Part of a small language model's weights: biases on query, key and value, a variant of Adam for these matrices.
MLP neurons of a small language model. Each row is named by its layer, matrix (up: input weights) and neuron, and shows model dimensions 0-159. Each number is 500 + 50 x the weight over its row's rms, rounded and kept within 0 to 999. Numbers have three digits each.
After each neuron's rows, "fires after" lists the tokens most often just before its 100 highest values on Wikipedia text that the model never trained on; "fires on" lists the tokens most often at its 100 highest values on Wikipedia text that the model never trained on. A number after a token or word is its count.

L2.up144:421525561514527433488545476480443553461489474420396591536491569541544447522387470558563500449451518493524416540575558535515534521567402535551505546379500481580514582437523537516451503505582515484484482462460488493532499487376526542482505508546489583559480540525444516588507563535517518409609506484486530581452569499422400486565468473495629545557502440559501513541486466576530498495378468546451516533464514567530379503545484494548511596497529549538543532513501473478488510481507442
fires after: "." 33, "v" 7, "s." 7, " E" 6, "es." 4
fires on: " A" 50, "ers" 26, "mer" 11, "e" 4, " gen" 4

L10.up355:376504484523467470435529488507444523491514527507435511448498492492493535578446518529409500528522572556461462525461522524492453601495508463571430499488514524519504537495504581534499542449434497471543437576517562466501442506632512567599487464495464564490556476517542567560442569541486490473452542495506514515444586492506491488557528553493537635600514575569465556479534505369463427466476570591538605531594413490452622590534541561515529443516493532543495476490492428567497614457493491
fires after: " re" 14, "c" 10, " bu" 10, " cont" 7, " w" 7, " be" 6
fires on: "rib" 17, "ce" 14, "or" 11, "le" 10, "f" 6

L9.up89:511463511517467540604500499522548576494419513455531475493541420602493571506558508519507505600459595486553532521414459434572450459531572496472510435396446495464462472557447403533539445531525499525486513373474523448581506441614572531520497430503498476573484546474437486473517481618527522480504429509471483533582611470462446546467526463578500612468540450549492546509554468424444575549542589516496461488557524482553506483525522466531457594440568484602591492518517486518478551463468476
fires after: " 18" 16, " 1" 9, "7" 9, "8" 8, " 15" 5, " 2" 5
fires on: "8" 40, "20" 22, "9" 11, "0" 10, "2" 6, "00" 6

L2.up563:505533481553473462425569449546444403530471533463618591402523527448617408458440511476445450413564480505511597419468511525429533402526425536577460530505467478513441523460516459431473488492548480438439546557501519491495495478483467511501508490532514604570472486578501574506524394410433529408508452512393575563472551550530543590577510506490568511468493465522478481463531506437477514530496458521446466491437521538494525489555473477444516541502595443551595499528447502514504444396580524
fires after: " con" 19, " re" 19, " c" 18, " Com" 12, "\n" 6
fires on: "p" 27, "c" 19, "areer" 18, "ne" 6, "R" 5

L2.up269:536482453579468408534502577476529480535620497537484471500492469476522481526519454529401477452382470486423545493529546430539505498585500529547595526528558538493531400485531517370516625610413495514452472533542500549450506494475508448592499511446520552514531533504457577500505484458495532589511636542492506520444467477515435495567451516494426522527511457421595470605487526483420509502445456514440411482536468487567458562573471530633492518465409532510474473524445498546512519509551433
fires after: "\n" 30, " the" 11, " S" 10, " un" 4, " |" 4
fires on: " University" 31, "-" 30, " US" 19, "chool" 10, "iversity" 5

L7.up52:414456557477558454494438443510504392532455404432595567515505520593460380518565477558500486455528566501485459459478510588513452519535527478469555582482435574476593476581519479532495476538539482429546592543515539421545533501497544460551477389516492557516454527441498465624330561515469494488522529478429510469471461522440567513494452534491491568504527523586541463490587596426506482497504453378528544496529498523489449544511504452589513484446489472482432529468543569501535439545500490
fires after: "\n" 39, " kn" 11, "f" 8, " by" 6, " of" 4
fires on: "-" 39, " e" 17, " b" 15, "own" 11, "irst" 8

L2.up412:505509410483453582467599482498433530504503552540413435537458559540479560465536617478626519577516454484568478519481564489507473579553579547522501477497486566517454527512541504551560484500592498508438532474585589563517449506519464492446513452463511485402465479511531507572429596495553461445370467490584469470563459512368584442407473472483534484469489524463491555454450544503531479527467511535498572508601493489580517501547551490420506558429422508527413509484538487444515499539453605
fires after: "um" 22, " tra" 13, "i" 10, "ra" 9, "ver" 4
fires on: "ber" 34, "ck" 26, " med" 25, ")." 11

L2.up385:496604418498454378464466519480515512497462466561604560434454503463505413530569463538529485439497491463468548465515506430536487484504497437504506518619398549416553476494589515502505410645494516437545557492550554491504496454532508528530509444541533461527555521501484535470500473452483535561518531517514537506418549507453591561524465470479435485405419496441533458481548500580513538507517481406485505462611517564501524428628504534548480474572543584611510513490550564427581515405520467
fires after: " f" 35, " th" 8, " A" 6, " F" 5
fires on: "ollow" 42, " cont" 14, "ose" 12, "–" 10, "ven" 9, " att" 6

L9.up43:596522429456495475590478468452494491503644534436532449437522536426549405571525501503549486519474500531570435576539520483519417430382475517531519507510481413508497637596510406509528524487441528492588495583503453489495522500441476461606481454556539455554558426580573550532441478443481516389534527508535567543522424456463526550514486514522540467543444455619575517553506455537544452432527511446480466471498499487497555426487466507496468516481551414522569487512509426557572553527479461
fires after: " Th" 22, " H" 14, " " 11, "h" 7, " b" 7
fires on: "is" 41, "'" 17, "ib" 11, "ook" 7, "t" 5, " this" 4

L9.up528:496610620430531570440447448536503518501540506517420464575492530511487442521491480527498520412619438487454481486462517459492470523448500406526506456408570412504452476371529609458489477446505459566473540452437384501564534493547461550496469497605528452541515461507600415501448511513449489493478497459510473462523467514499514555517547457516576436442498468504389457495420512504488454507474493453506575485477521529444490653551507531433438522499524568591408399475439471505482502481560498
fires after: " H" 20, " h" 11, " d" 10, " N" 8, " A" 6, " D" 5
fires on: "igh" 35, "ou" 11, "ss" 6, "o." 6, "est" 5

L9.up8:459463522479438374504478497618540553459435440523570495482534495453542477518531503464511496450608492502555480570450530449540606403468514462478451499538429527571549477576556537514476550445446479623532531545428405530463528509521503479501540571538528442487442521521483553501487582526510481607584519486541498552532431577494523425561421494475479531455508458528570526581561509473455529468493470443557522537602611456537438493426433489542536478463480477534552633503499373505545510494517556
fires after: " c" 16, " C" 11, " The" 11, " the" 9, " st" 5, " d" 4
fires on: "re" 79, "is" 9, " dis" 6

L6.up607:535493541421537466561511503503459577638508444583564553511593501470471443487551465485505439539391500514448590479541497465485468562533518501546551526463451631496419577514523490492532544416503528448490532512589462570529513518550521462484495541483512450477532475462341557449566485463551524536404449423351514532514541478495452539442435609467480509474467509551466426424477513559520527506573482595541476563496509513458474473443494458466558492472533471550498571514425501573456419566536518
fires after: "om" 37, " tra" 6, "m" 6, " his" 4, "ol" 4
fires on: "en" 24, "an" 14, "il" 10, "y" 8, "b" 7

L6.up41:501540412497511483476444544579494452452538521511498488451576540448447443536517666528484442587490527504415488482536482465455512457489510505554489533449567497413491513521427488554504587681449481523579532519504483534576494480568485452451512567461517511460588436494505432463515594463529496516622439492531497651559529437474507479552583543492419474511508488447436526610483427484535432516453514513501434481518428434499544491389491423482519502490434436491500545482550490552476501483510565
fires after: "|" 30, " |" 21, " 197" 8, " 201" 6, " 199" 4
fires on: " " 49, "4" 16, "ess" 6, "8" 5, " 19" 5

L5.up51:525495532444533446513457468471414508568489532530471478446483486494562547519648513502556496488464494514505493514533489478517500528393482577451522421465451580478481463460528475504465561353509475466510532485538525477525516528488516462510525486486499552421561520388462494420535530459538546564450497516508478542661478463452481521539499572504452466419541407552490546383471523449484575434646446445464476525579533585517524533446533420489381537582538500612429517466492591500466509469506551
fires after: " d" 16, " sh" 12, " f" 9, " bu" 9, " se" 7, " all" 5
fires on: "ay" 35, "ow" 24, "ollow" 9, "ild" 9, "at" 6, ":" 5

L7.up590:481512494493387477477479424475480428461410485503508485507497482592503573481462532459471481408529535487481439538505482629563448477591541474435426428485466505513448478464605466520509502524523525524528516387541481505467472544476551467473493470472533401491498444437456568502422532575487525637511479434453522546496566500584590522446563547504496455518506465495545574543504491465487516503530520576450462490370504500527487533522533545459490534494520519493608397469270547497528532494493462
fires after: " L" 23, " m" 20, " le" 9, " A" 9, " M" 9, " C" 5
fires on: "ay" 16, "ir" 14, "ad" 10, "ud" 9, "uc" 9, "ang" 8

L7.up340:432460627513469556448399543433452459528488486480484524431546435484507497504507485572506515390555440496450517421515497553480511463553494514474582522493492547516432552626543434456509500524546480491567622546566469456479528539560496482569498368478511630597429497447554492552393495523471517497602503474475586500569454461559554477483497502449547437496524537560496469520514604449450515445470492426446470501600514432533456560501435454541532499525550441413500463497526496445507458525454566
fires after: " J" 16, " b" 10, " sc" 9, " g" 7, " re" 7, " t" 6
fires on: "r" 48, "p" 11, "ie" 7, "i" 7, "ing" 6, "J" 4

L6.up158:525605489464503615559521535469496466413501494492486410487482483568462413529535503464445459509465468533475570422554457544517503584479585479465453379590477494517533435451511600463453545566518466471540502561469585467416454502443514634499508456462496524553527506528504462459489512527607526535420465508468566535514572481553528420431451484507501438586477426512476500577455527546546499584508492561504435482550440485478497433588488510567451576509405599458573512518594562515480444523446483
fires after: " b" 21, " Sc" 9, " bu" 7, " att" 6, " S" 6, "ab" 5
fires on: "ack" 35, "il" 33, "ore" 19, "al" 5

L6.up629:489561591487395503489506444474377560446442432499492566589456473558516463530470501433524537412543586514595467469535557556544484547518497498360552453515480499508499480427514499572462487502529506510508570472487402512477492477486498532522553490614485497533526473594623345394547462605500518554479572508547551441502497503528522454478485458523529456395525514486481479372561561506466540425537499508445504491536566476563491621510518599497557508455486514514501501488557530504531528466493483
fires after: " l" 16, " s" 8, " S" 7, "ar" 7, " f" 7, " ch" 7
fires on: "um" 19, "iv" 16, "as" 15, "\n" 10, "ollow" 7, "ild" 7

L5.up62:526500489414594524507442553500505520500508511612504407578550438433468637457503520538489496513501471501493513502496493517515496513456464611552439371488503417503435453560566548527479519532430479514525519433485467546418424533467509441453453525482537545360512611454474425466581518451430513536554514482500489565468562481588548475562451448444526404432488485488548436481563441537418567511512479429475509527511499506503508552504507489442444493600444497587536444488399589537537577530517534
fires after: " part" 13, " h" 12, " serv" 11, "un" 8, " with" 7, "per" 7
fires on: "ic" 46, "av" 15, "at" 11, " un" 9, "in" 7

L5.up257:491540476496481442505539494476506506563551478443548500498428408544436496606563477528438515657495485508430605430399499515450454581497482445507525530580627546477518448412499521502507491560476528456573518494503409422582460455516530472551501484519548575510565436437479513509500482569520492498586541522567492402448526523484520497481471457468562538452508553462511451517498395471459481397507537574523533509427472463438433527512559547419507502547365464619463576517500531538456474510534450
fires after: " off" 29, "mer" 11, "f" 5, "oun" 5
fires on: "ic" 93, "ter" 4

L9.up354:402605480572456521479513416475509535541473563495551439517508487538407573508434545509412477516591444473540509513524430431566486568512514535605537493468473483450626494461459533510488448474556518520552376428520476489538488479541552538498521485538491509559475475571554383528413549519480508555546413489530548454523567533591488432495526564577478444363514444473474519511493512548459532439464533452533592460534551552528570581551604520493545527487513517570472501442503432420476487481478587
fires after: " d" 15, " H" 12, " D" 8, " h" 6, "l" 6, " L" 5
fires on: "ire" 24, "igh" 16, " on" 7, "ip" 6, "op" 5, "ish" 5

L9.up397:498499526426543560498536546482506582356458405423450588399435513585579542500601464548468494521472485515533533511502441479445386569542393470549503498551502492547522603497527471524495524540452545497521513447511576563495482509525497556478538516528495497509513560436470521524514485582504511511400513500470388510501527535478466463537514526553559560575503449436426462465455436503532474619492487461402491513396528475501506479391458515616511563462481435570526397523526500436450547499460434
fires after: " t" 36, " T" 16, " P" 8, " im" 7, "m" 5, " B" 5
fires on: "er" 35, "r" 29, "e" 8, "p" 6, "b" 5, "w" 5

L2.up79:459532515565428471543609527459451445540511477539559433549456501589502523539404542512512495460401517498470445530539539476603550504569429579487491578486519484526626512511464499441515523502576517481542473508500518477527476436446536591468490559537500594555462441537495458539494555456452520461493460432446527540475479562397552533528504499420473538582578553458470463474447474463391520469455363566457557559493549424514408490463464468523454524541495492472436440476534381556403489586522460
fires after: "\n" 95, "c" 5
fires on: "-" 95, "is" 5

L6.up356:471492588545481559522450519477494562625442538505542551529554499545530503569498543401489526480579550499470459551588591502491513467577482501455591532496529408526445488540503490514501573573452501541447532426502427582455459497523447566398500469536509493535526498438551468401471530515526522443489507412551392441543470537496419455523497486388427505398466542558513542500485531588503522492415595545467534424590508474561454483574477517512564425508506462430547573478552532463489379479470488
fires after: "og" 17, " T" 12, "at" 10, "ak" 9, "t" 9, " sc" 7
fires on: "ist" 30, "en" 21, "raph" 16

L9.up380:494503451446420507537496520564536456392482579511511488493486532483608382458576399555520495489561463488472438589419493471507504447483519459445421445526477461480491555528523574534476547524511464574595529483464474533496475497568480498478467565561516432491414570530529520545507561606520521559554499514547568488514487466475495485580460514526512697501503482525564454561477453448442498501555501493502529495519505448546406481368490503603568414421483469478458388547490481580491536434503495
fires after: " M" 36, " the" 10, "ec" 7, " |" 6, " w" 4
fires on: " Con" 33, "ord" 14, "art" 14, "ed" 11, "oll" 4, "ich" 4

L9.up615:507502455446575548536479487465532530363480504472468572554466546491427554514406581519536495462538570509492448539536485450566487519488519437502460523565376380519370423462530460581463508520438501541507444535548500523538414495480436467560436465546510482475574504463511420500558441554479493551496435551431467567566494528402503389526514532538504542555432514504525531511533432567559486560449574528442519529501486471483547505594455525412502539472638466566555482525422531542496438500430488
fires after: " |" 31, "y" 6, "am" 6, "m" 5, "as" 4
fires on: " 0" 21, "m" 20, "p" 12, "iz" 11, " n" 10, " m" 9

L2.up452:559505497476525448505578570527543591496563498494492398436447490581469431571576348489452495499468483482471517490525534533558471556498517469444489525526465560562635531462447582488479566501445542543556468433417540496601452487546552517471549496472498535496559549546475562495534536422503516460511625559404475458471445467478451507507487502453478537523497591475468476538464462529409526463532426573443458445573499547534513483533548399621479448519472417432484483544449518510536501558477377
fires after: " sec" 26, "p" 12, "ec" 7, " L" 7, "r" 7, " the" 6
fires on: "ond" 68, "end" 20, " first" 8, "any" 4

L2.up335:433498490540497440555548546491414528493503493556513582579402461629525475458504456547516509469509463500470498485525447439513562590564493557564470530497542499473585489395438530449474474555595503494513486356555610430583442459494512587504538500628528594557502537550485521514565485486491509417521514446477570538401478469456458517509509499434531472473551518512430469462441515477514585569532485562465564528540518481466475538491458362439433537513524587525456462514501601528445468488527459
fires after: " Re" 14, " de" 12, " A" 10, " o" 8, "ran" 7
fires on: "g" 84, "1" 9

L10.up538:541610536546592570503395485557473450564496400507547536479523506551533404510541439498533510498589505510504510480409475539474472560576432403388548463488558536452506500406456588518458565446420495519473507427511416478483423474456616466537578510610472538528477556467544512484469558606574471486415514607535468495494607480548426486551467478525551519463464511537499483524498504417442445559529522553522531487478541512467464608504469499540431510513464427494513517485526516527487473564443569
fires after: "k" 23, "t" 9, "s" 7, " per" 7, "in" 4, "u" 4
fires on: "i" 83, "u" 10, "au" 4

L9.up160:481461468435439574505419518525495525486553426562540521568591498492553490496535509612493455523563475527525460548560537506530468465475397437528513500563459460541460516520557546454522560547484533472490436484499501545533508484593456510519641516494518472646529550505406531483390512528522454447492502405407466463480441536420513496485604383524439464419501500483448438591553535433517411507548458421414518538517575505469511594456539406476511600490512544555488528461506501450543457467514503
fires after: "," 20, " e" 13, " a" 7, " O" 6, " of" 6
fires on: " the" 52, "c" 10, "cc" 7, "C" 7, "p" 6, "pen" 4

L5.up42:536548513556602416497502533518473364572492486460453457434499580511521434502586499452515527554527464522523473472528517390464417496426477407438598511509535611492502537503474555379539544525468495452439585495591499518482438507589486486559539458525465456561478547450542590416492507578534517559497494434486413465473442486512513478434539482491486584490548462521447487468518584498532532409490528547514532475476470472476515411487479630519527581501385440553448610521550487472472523467512510
fires after: " S" 28, " w" 16, " st" 12, "ou" 8, " s" 8, " St" 6
fires on: "ar" 26, "art" 13, "ther" 9, "s" 6, "ain" 5

L10.up636:492446457488578562481551490516480503503465474518508544463405483360459504530464391562533497436450559456549490519568493500480585473533513570392504533455433494542513488440466461562555512427464496606547592467442444483457552480530461466470520448478495506503493604551439479520443443518518471608458481580524502587402485617524430586578501480456475403442567626518427454463606522542466484512522492540487478501498535517455554530442513562543481538549512508512466564554494498538478595553464562
fires after: " the" 24, "am" 10, " m" 7, " 201" 5, "|" 4
fires on: "m" 44, "0" 21, "om" 5, " D" 5, "{" 4

L7.up490:496506549517518554517565475576529438502495496490532525481521473593514467550556462466475518447496443531458556522602498490440499453525480474512488493457432407460596540487530445593471518533547515475512506569395593546527420505507580498412507463569415603497526507478486515573470540463438489458445531541514485510446495442443566450560446438451466591533512560489448523491543595459472477571618459456574443513437471511531440501411415503499366485439558494517528569500459567599395460421531526
fires after: " the" 14, " th" 14, "m" 10, " " 6, " c" 5, " The" 5
fires on: "ir" 37, " comm" 32, " comp" 13, "ct" 6, "ur" 4

L2.up303:476450536477513380524573545504516484486571533395584477495476524578559505471540444490445492525420459477483648452537459444460497464532370543589475563502534569475433625539399475362470528473477500550530555572622478559498502482522480516556569515534511542516536443471508526502438405424466492454462588442382575494486542508424515446541465492484528440526484508403436515510517506495487471562470486510442440463509457523501530503502529424489518558553523524465506440496502410567538487491450475
fires after: " s" 25, " d" 13, " res" 7, "v" 6
fires on: "ur" 43, "id" 38, "sh" 6, " stud" 5, "ich" 4

L2.up183:495417490451530500553588472525413601468532500502505513587472480553496464486440579463530546539608412467528533453537459564417502628520514547599454550489430398472562477523502544535484514448577489452492446541550583457506470498506474546473562427615535490456528526551501488567560548529574476549504454493525492645523483571507440475531463518446569384472543406454492582558455615423566456512506518573475510509508514499539485460447460457446513469481568554528537472501524556509467543452454493
fires after: " ar" 25, " 201" 18, " ad" 16, " an" 10, " 198" 4, "^" 4
fires on: "t" 24, "d" 16, "al" 10, "0" 9, "1" 6, "5" 6

L9.up392:429516549421396547472516552540508632489485527520472477468428478507556337494518482539507503519530393482455568579510494463586439556461450413547569483517452503519486532489458484460503479481516485436520469457492505514496479499563450471484540441581512419512419460565554528518479492576472455593625525473459486516523463556521524424581453435560464666501496523554419491501528518477386455512567514552480543513561551494527445550462543448533544471404539537492461524503579573471563447469528509
fires after: " M" 52, "M" 7, " F" 5
fires on: "ed" 20, "us" 13, "a" 11, "art" 8, "et" 8, "p" 6

L7.up447:461521618592537505550516526560455391508527502505469513489519547483536467475481504528519477493477524566464486574535556545560514445498463543435465526499507595425473586579502465573480421522464521502518528517418484530413541491581587476423466539432441462530427448535552468534505456514479483471477450519508465526381466519492428473502600400485469567562455523445485490448541548502410472575502392546576475448507461491453457562594518554450485451492555452382493593562341512496508480547509501
fires after: " a" 11, " c" 10, " D" 10, " C" 8, " d" 8, " M" 6
fires on: "ur" 46, "ir" 16, "ct" 8, "el" 7, "ec" 7

L7.up529:505609542491561488486428451509492451468425470513508458469390556529529576495493508534436472520546543558487466550530601479483551378572468519454525484588505409513516551476416435579479490499420529364559466413476415513453512490553558484440488508430450529459509524439498587491485511512460523420487553551447549573449573478567486551505510593577440551538504445476623462542537458553565462473531602473500482501442501519516497395490527598542481444497482501514497535486436517456550575439447497
fires after: " m" 35, " M" 21, " L" 7, "M" 4, " D" 4
fires on: "at" 68, "et" 16, "ay" 4

L5.up489:527534429536538504458437572386538475463459566434453576431455503554487481473486578544460493536492534552511431535494535483467583507526579460491501501561488462486563558404504378435507512516443538569452436383490478489473421547445507583481557419525497452536443486552490490487464517504508489625476480525426518507465487510507452478494510513477469439573500492529485480536487548398490474484525541560507595458433554433480501493587509601562598513435366549467448590543560465504486459503639512
fires after: " A" 27, " in" 8, " E" 7, "A" 7, " Con" 7
fires on: "s" 75, "s." 11, "es" 7, "." 6

L5.up66:473433418523537498442423507493554584580519433502538454506387494512407586445525560559413507548512476493504472426533508456495458551496532523447493505484467444588488465509508472464513418550499503520470526509478476457532354459402484464569459546483546579492534627443475412412545459478471487541608481539524543499529485545476485504581548524558538513405529483477538497465632393535437542512449523518488511546563476509492441531416552505473480476508501451619476447496465550556421556432569540
fires after: " re" 22, " col" 16, " m" 9, "f" 7, "c" 5
fires on: "le" 22, "ce" 19, "aj" 9, "in" 8, "ic" 7, "h" 7

L5.up432:624487567423506538449423529507421375539559510524527480437491516519521538453521467430485509442571494491555472459433510507484528521419437546437503391542557591505504602467536644345439468432495484491517412493536541502440550497564535545447496446522465507439544576479517421408545540448478515476462494464480539514478543496503541498513459532393519519427509371457496491458431560543490554445558467487464461473485500547623521507524500548563493486554520528520493428495495568472494433530451533
fires after: " m" 15, " K" 12, " P" 9, "k" 8, " ra" 4, "ra" 4
fires on: "ark" 32, "ann" 10, "ck" 6, "ent" 6, "it" 6

L10.up561:544374558544465436466543452528514496450518450464418433486485490475559412456511505591530560490503489509537508505464496556544498509430546527502544538507488413485490600578511470475481489530484491480459487537481690513529492509454559462520416431534532565478554492472424467396482428563421486557518454442524517538484575475454493404497472438505421607499535452479568529464556502576519544421544445474449525500545446546570506460492521463411552494443535445438528456526368525491465599403490519
fires after: " p" 24, " ar" 18, " pe" 11, " res" 7, " f" 5, " o" 4
fires on: "op" 35, "ch" 18, " ass" 11, "ident" 8, "r" 7

L2.up172:458535471530540532495462518461457391520536474582411450398498516556460497495518472508485478408619386491479483456539553441572482449519519556440513450494546586579467584472468548449489565585660499446435473444459561516571458462563520560477506527525468523554500499599502541486421535493507530460461531514420473468526467503362464524478497456479470591521488527526559465457573544448405587502464501566448371485519554526446519498586532533500531514479526437528530527543457547486524567507503549
fires after: " M" 17, "O" 12, " W" 9, " sy" 7, " con" 5, " Con" 5
fires on: "n" 30, "ich" 21, " j" 19, "ith" 15, "ly" 5, " Jun" 4

L10.up519:482551471483562561498481490506534432455384572556583544466461458520535559490508524582591503552582532511494597489504494514495427529528541371433484528557490459485501530517596506427529503563399533511478555462502564498558481506497474514606523519508502530483532505547516406521485515493574502449462374530493511502435487431519512542548530547496474540608471629551592487561458489522517520534510574532383511544398504515435627468550561417531593489472459506433479470548457504444452570526515489
fires after: " s" 19, " t" 9, " w" 8, " T" 8, " sp" 6
fires on: "it" 16, "ign" 15, "r" 13, "rit" 8, " it" 6, "p" 5

L2.up119:500501511535501470537598517484488452448467543444499500516510449444506450463481575476541506422515453498419584497449453504343459508445445575501587583436484495529562537517451536353550593523457500547491572528623538519539572492510477504484487494559453549474523473490514512449454413540476505400552505521555559453477578498450458535510519450405602447615508421544529482479527483417533509506556530531471488507570435505463586549384487527491470545479497456423465451504511490564513425552412452
fires after: " o" 18, " to" 13, " Fran" 11, "ro" 11, "p" 10, " re" 9
fires on: "wn" 46, "k" 16, "ond" 14, "port" 12, "ister" 8

L5.up557:556481532506474444571582545566493543548482531445508510444473543614526396568491530523429511473417482519490521564433567501477544488480536527543507506520429508447567505374469568463575583506540495465489492480686536541492512531435505576442472497498433484482473471570429517554494510565496531601466574428438526497562457400489488403405463556537486466477512449468448543474389521456434476485472491505462537515470556519545483435474469505492437455556530469372546552485528498436431518474413480
fires after: "on" 16, "he" 13, "y" 8, "iet" 6, "im" 5, "ch" 5
fires on: "n" 61, "l" 12, "st" 7, "C" 6

L6.up422:470588595534521432432444493572524496529466501509566495422519510531495510511459516388528473608536479472508471434543473598511566436491522501503460551520564466520453445501555511497518540448521477479495589557558502512421472496579488533393550411462495531484474427522468498359464577443524493501463550481478504559537501533630483378568516577506509544490524567481506481518443434497496411558490561499610537454511447447469581437492452474423596517509413522466519450493552514413425474510404505
fires after: " T" 13, " 201" 10, " Sc" 9, " P" 9, " sc" 8, "at" 7
fires on: "ric" 29, "3" 16, "ore" 16, "ort" 10, "ul" 7

L6.up89:442358415498526405519533595461510498632538522559486530447522535423478391457578536541580505509471504548547520604448520462458511464444480508533536544455543481460474488526439455533550526586442491573462562443532460528641511499568470452501462525540510485369545477430528477533606472471515484535552498472531517591497475458412482531466474520486499433516487466456511554518500496461553475508391438565508521469541477565541405462493550482432554477589531416508536501523448504624497511542495531
fires after: "." 17, "C" 8, " to" 7, ":" 6, "L" 6, "A" 6
fires on: "L" 37, "19" 13, "00" 8, " serv" 8, "k" 7

L5.up98:470524481550564542460413522481436471485475385457431472408455553581453401399488595534455503541564483508569518464544569486473526486507486469428454412504446540466576488495475368535572484529608468565503488453533495590510430501426472492503494551492542491459473583565427473428480479499497483548446474496496469565520483491494483465487573514471428485498531463469522499437501483431463485579478500547375575475506386421499469381524468562576496488477511430513509543484521523386424574507478567
fires after: " e" 22, " c" 20, " st" 17, "st" 9, "at" 6, " h" 6
fires on: "r" 37, "vent" 16, "ist" 14, "e" 12, "c" 6, "og" 5

L9.up188:511522497483489495547495523556507530439548477393582540630458432518575564545466510484445480552506498476527478546436476453542529307498452523438505577473584418500567557580561439512525507463524495691576448489482380510482628469556522506477513489592493457475513493607447482498490511554464491505529487520528574509585567491488496470493526481497461535488459516562551555505503475492445477473473449451501533495581579450581527528513494442453478531475541508539577519558479437519524490484404536
fires after: " 1" 13, " s" 11, "0" 8, " 9" 8, " 200" 5, " 3" 5
fires on: "0" 15, "ix" 15, "8" 13, "6" 12, "00" 8, "st" 5

L7.up430:516394482452469431489473535434488494567536567451565589562450487399499514527477590505610494540535463490422462467468414513512481477527539494469507564437482556541413576561500478447529504546500517436513525468453622519600487506547474451573437567519509495524530521528545510516475479525575501496461457479407545497511512523513477531450547505496533406522533451512437509572533401585447540593452511435459576456553511521468402601415460520544582569541484553392615548473552510517528505488466574
fires after: "at" 14, " of" 11, "S" 11, "er" 9, "st" 7, "it" 7
fires on: "t" 43, "ter" 35, "ood" 10, " the" 4

L9.up558:512492474536366468530481520583539491488510555489584552413471482501579565540478463518484496535490470496579528551439477447536550429509386520542511519463442439491607563583533486590508507452478490577473489470402437593513515495522527473485586570481495571572465575500526521552394539496532494596519414442534553548521346498513515459546497521490513592464449445560532532577512578434402497450522505421524563520570601475593456554423468478484511515526468515514514475492520437515522506451522473
fires after: " Th" 23, " H" 13, " bec" 11, " U" 5, "." 5, " during" 5
fires on: "is" 39, " this" 11, "ame" 11, "ough" 6, "p" 5, " An" 4

L2.up322:513472553543490494573643488430340568521519477507471392432484476614461463512502584468551515464559538471504567494488561427513519511510476555541486456545571522528566544514553406406524569481511494461543438571434572480455426485579511519449537469510558471468457530581501464485536467399543476517539530441479495473450507584460602597534521521448511641520516526433492494477450662444543456484535447482477471549540426472451491536490516517452479483496461474493447465467495514493435478498536531
fires after: "\n" 87, "," 4
fires on: "-" 87, " United" 6, " film" 4

L7.up239:471511495531511486547433475564591522416475507558566551468522489436449535496541518518466512475531521500539576516494475473436511491540553404562619552471479580458534438449490494505488462523571461367541495612539504539493503520455478427499487388556511515534490435441509482534454554462555488491563464522454452408495439479433561423496463584523463577491456518518421475443536592459519430482495442419504488507529515477595552557530485491713425448528420536518441544496591537511525485498465474
fires after: "\n" 30, "." 12, "|" 12, "==" 6, "1" 4
fires on: "-" 28, " E" 21, " b" 12, " 8" 7, "w" 7, " T" 5

L7.up404:549541502489554461546508469475446619474550554448482633540461602359508418546521455531554502495509527501498550512530534484551585430562599457496443601455406577470509565531509414461503475501523514444485561572376418558516548522584509613503509513504528478482489404487501448474478496489451519410470608525496426472502477505506439408474527560443441544537479528478419485494487534514535516521485451443441499500524501432498459572452438497505501488484460502433508457493613498446421451571478522
fires after: "t" 31, "at" 9, "ic" 6, "th" 5, " b" 5
fires on: "he" 40, "ro" 40, " ro" 7, "al" 4

L7.up533:509631529499631504518524495504501427469518421471478461482471577511505514534495477515571516444469588504467453550531448518412569536492452513448485601521533538546548510521571482589434499502518521482503458533498508459496432472425537529379412495418488532505462453543515393523323550490536492426512577508435492485490548499561522534503512423554578608460518494586517512472547533425562461401538447448519519493408494508578591450587504499566510492537483483472537523481518526436589496567505464
fires after: "\n" 80, " 201" 15
fires on: "-" 79, "9" 5, "6" 4, "8" 4